{"n_layer": 11, "d_model": 768, "n_head": 6, "d_mlp": 3072, "norm": "layernorm", "parallel_block": false, "init_std_o": 0.00551, "weight_decay": 0.24, "grad_clip": 2.0, "schedule": "wsd", "batch_tokens": 262144}
MLP neurons of a small language model. Each row is named by its layer, matrix (down: output weights) and neuron, and shows model dimensions 224-479. Each number is 128 + 24 x the weight over its row's rms, rounded and kept within 0 to 255. Numbers have three digits each.
After each neuron's rows, "raises" lists the tokens whose logits its output raises most directly, leaving later layers aside.

L4.down858:132136158084116103093125104096123095160115108150121136118114098092116133104120104132134109127119156138111127117126139120076119089093102116091151130079132147155103123112134117151132128159146148129143109105126148139167128124130089137122144129130169174131125143118119122076126147129121189133074131104106115095143126112156111102089098090170134131122169130101142101086111103160125128155098137129165105112125089130133115146129155126180128178089144108173088116172109115139152112114141154153081079132143096081150128141170122106144141113130135119154118131087134102111157110136091158090152169142123111100089121104132110167094097139136125135139172112158127102147131138137101172134119116152161105117130111095140148127097092100044146142109094105123147113147114123154119133108137153
raises: " him", " them", " up", " place", " the"

L4.down1232:157141113147076155125114115159151127121150134111125170145132153113128133173110142084115108120137160168127108098146127131151123149132086098122116155111119138111155097123140100166119169147079107119172130100167157066140091133087138076088146134118116091116163154106099104156110159141112151147129145094164139120131149132102131100122097122156123111094148139135175080122175149108127105140135158120124130113152111104099134185081154151128098132111114119132107158148143134153118151148127122154116129146132109142101106117107120153108127126131141136129157159113084132119167149130109107119153086124130111133145142135156110119126079083074126142146126137143132131076120145151095136145077116187123160137091146125075150085131150121063134125137154108148151092142130203122129100137136078
raises: " him", " each", " the", " whom", " some"

L4.down2155:126204149139092116077101146128159164106124127134151127088129095160109118149112122144117105187128089132164118112163150149107086177067139087110159127153152135115112105102156123118113151130140128137191141111143094164146119098129142136131087103133099071146127131130099121173166172096104124141167142140141137149088120124117152125128116116147126145147120138124111094128139133100178137123143128098117106114117147094132130122147132123127155116099151164094148117110129110168122132144129084129132176102124174097136069145099131106090176129152146141126137098132132153093115123188149144193118155160119153127143146146111174122097083144131134127121158108064082158153134161119155135138155123108150193145111146121136128130130114123096116173170099124088175109140121168129131160162123073
raises: "0,000", "08", "3–1", "–8", "6,000"

L4.down2223:150117117111095104130126109125118125183149123116120097115176167094157110164143134123139147125150127133130126128162095102148127109101119111106153095135095100125148111181138096129100121157157119119171161095132137138161135118133114114110102180105121117120133144085103112092111104163098097139149120131135112147085154106123144095170170145140132156141107160126144149117169131141152111090076113109118125131158135133110143110110156170156116165078114141145109132138159139124125108146110130102100116130121160133157138094124120139099106135144100103119124067132143145104147170115125127131124125157124132135154145140130113111176128143114130148178152175091108153127148129135090161143147149090118141098112123058160095137113108113103151162128112130153134089147132141127115131129153163
raises: " recent", " its", " those", " what", " their"

L4.down337:147147123137140100125048140147134144106121165134109106119135177099143120176124150091142152137091106089140101131137128134146153150122161104137116111092118133107132146110142118128137118106089141169126160112097097178127103132112139132155103146135130143072113126160153135106119186133130118124086110129127127155117140162157147157126080130129151166107083127109143183153098115104101088106157094143150105127106145098073111103150117143148103147115170157144146130093135139131070145117134150120131144124138161196092123141155085158146131130135094090165189097126113161133126131131120104107113173110141169111113145135125123112126144114141142111125160195129126128149151111133094114113121113149151132099122108176161134134140151127083117127110121098117146094113138131157148164149096101
raises: "ries", "der", "ur", "nic", "ux"

L4.down2056:128156140105112111089110133119091158124123170080173162143133137116115128155142121127152149176129089137179100120154120152123097133100166114136104113158149181120154146115136139165079182106173155130122160132145099126151123158097117143120157113130113133113133122116102109129113114126142129157119110098086127163201117132132133093173133088153150118114130148151149127141159125123151130148111100141172158086115125114162094138136132135119067136118130114107173113149109137119132115130155101109097123156114152150094137094077067109094132131122132135118113136123135143144172186111143144111126096111142122089120117111129137172135109117086123155164136119112112094149124150120155120117118147131127092126126144092099099145118100182067114095105118120096144146155177128144100128109114148
raises: " order", " response", " relation", " addition", " contrast"

L4.down212:104087134101094111097120125149128140138113156113127074118123150136142131119113143145164128110104142126106113110173121085142130160128130183141105134147126112123138129122148120138149096113133130160139115155141098112084161147148116115135162071142127142138104164096181126105121107143131087099121129140085087110172137141155119136092148119112143150168114092132137118136143143113126168160108133128097119124090122102098089094160142130154125135106121137161161172120174142158138118104139125121129109113135085076120110141117125146104097103148157096122128134102128107136114090122106133131109142099150155085116154126120167193146115153134117120111138134126131119134149114109101103120117111122089137143159143112126109122132172141104152111147152127116129142152142113136135082149109111
raises: " for", " recognition", " awarded", " prize", " Award"

L4.down2146:107126115119144081151159151127139125110177120132106132149143107151076170148127133117118128124086123087102114086171121160156152085161126159141104085172132111105115150141065105119093171117111134139147099105150147130147138095123127085175178123144133150155144140115132189109160132115089146140119120155173151133129154139130119156093105122130121127150091079147138143133147129103111112158138143130156172120151160106172103129168130144122087130128116135078124148161127131138129163131144110153129113094086076136130132131129120147145146107110131118124145133173117159106171123159143096106101165165150122131174134095098153141133120137166142131134167121071130113159118111142136118134149122131123165140114111148136122103098089140092164144153113127123118135153142116093152139170136128
raises: " (10", " (4", " (3", " (6", " (20"

L4.down2998:131109119120138133128121122170120101097104154168146134104099162158132141134114081121151109147153139116137110123129144112139114106141151139111132103112125109051095159126147130131134107127111147145108118136145142126116099124146117116115152132113130094114150136117045125105154133072100112108124113110152089154139153125134136129148117130141126133100144126102157124139139145132125143132155094179111130136146140161107101098148131097107162151117149137095115128090138144101087091103129153114148097129132113151136088149157140126118144108184160184127116138151141161133121162126134095090088102128121131141141139074127130124148135121118120123127117151123151107113146066147095101100114112096133160138097154126156128131046105165125143129153182120154111071111160118124141124100105111
raises: "ies", "ry", "ship", "dom", "age"

L4.down1043:110154155146117141115090100168128167139112148123137123151139101101130120144118099153150047133138137131138092106113145127123082175136161166120124140155109141106148136152129119129072116105151136108121086162135107115142139071119097135143077076092123140112139141109081121173110168162092124095138141130161125149130103105142152153127120111126148099143120148142092106127115129146118102136106119142153129130147128124137080092089116091173133109085132136106160112117127154077112130136135153112092154110136171163154136158162161134128144120111174131112118165156095124146056122083103124115125160139142132089112129115171139135119142165090127161114149132144142131153161093139120126117115134140129109127080083137120140137153142129148176106106138147128120102118149121131137119116114110
raises: " which", " though", " etc", " including", " although"

L4.down1962:125136156121115138122108095150144141174097096141138121134159125132130137137123146111123131124098101149150147129135166137113113110111121073148149126132111164161159136139101145158158178130153111117096100123120132161179127135138111148085116168170140118126143146161168154143126166135102142148103124106082106143126120105115138105133129146156163139129136129157127116058133109134136104140113135138189126183137091175113116115076140101149091148148124112166112137112124115122185149131126137155147095148088148106112105127108127151093123104123150149147148142126104105140109127145130133112114140155149161109094124115121114109165125099105118148117090096117135138106110135103146196133142113142124114108101138115151136117121124129107112091126120139128154104155117143160130099129109125
raises: " very", " it", " themselves", " some", " this"

L4.down2431:133151136113144141080120145099103138143162122125131121113153131130108121134140168135110132145132147159120103132075169073096113124094131100134102156097193147154136085147126138140157141115162107108134116147129103101153124159141109134173118108168146146122165113116086152112157112154125103184093105137129116128112080144146056114172138110131148157109097155106110124081138072135159098125140109127191123113123169127140101126178106126139169155124161154105149161148121068119068139110125126088126140158121144083127109102153113153145120120126124130124119112145083168145126130171183163101169157135106106117122161114177118128165121135143152128125169093100135102134138152095159125163120142150171127140140118130122113141133097168147132124157140155109143129149107129124090097091137122
raises: " place", " way", " episode", " seat", " effect"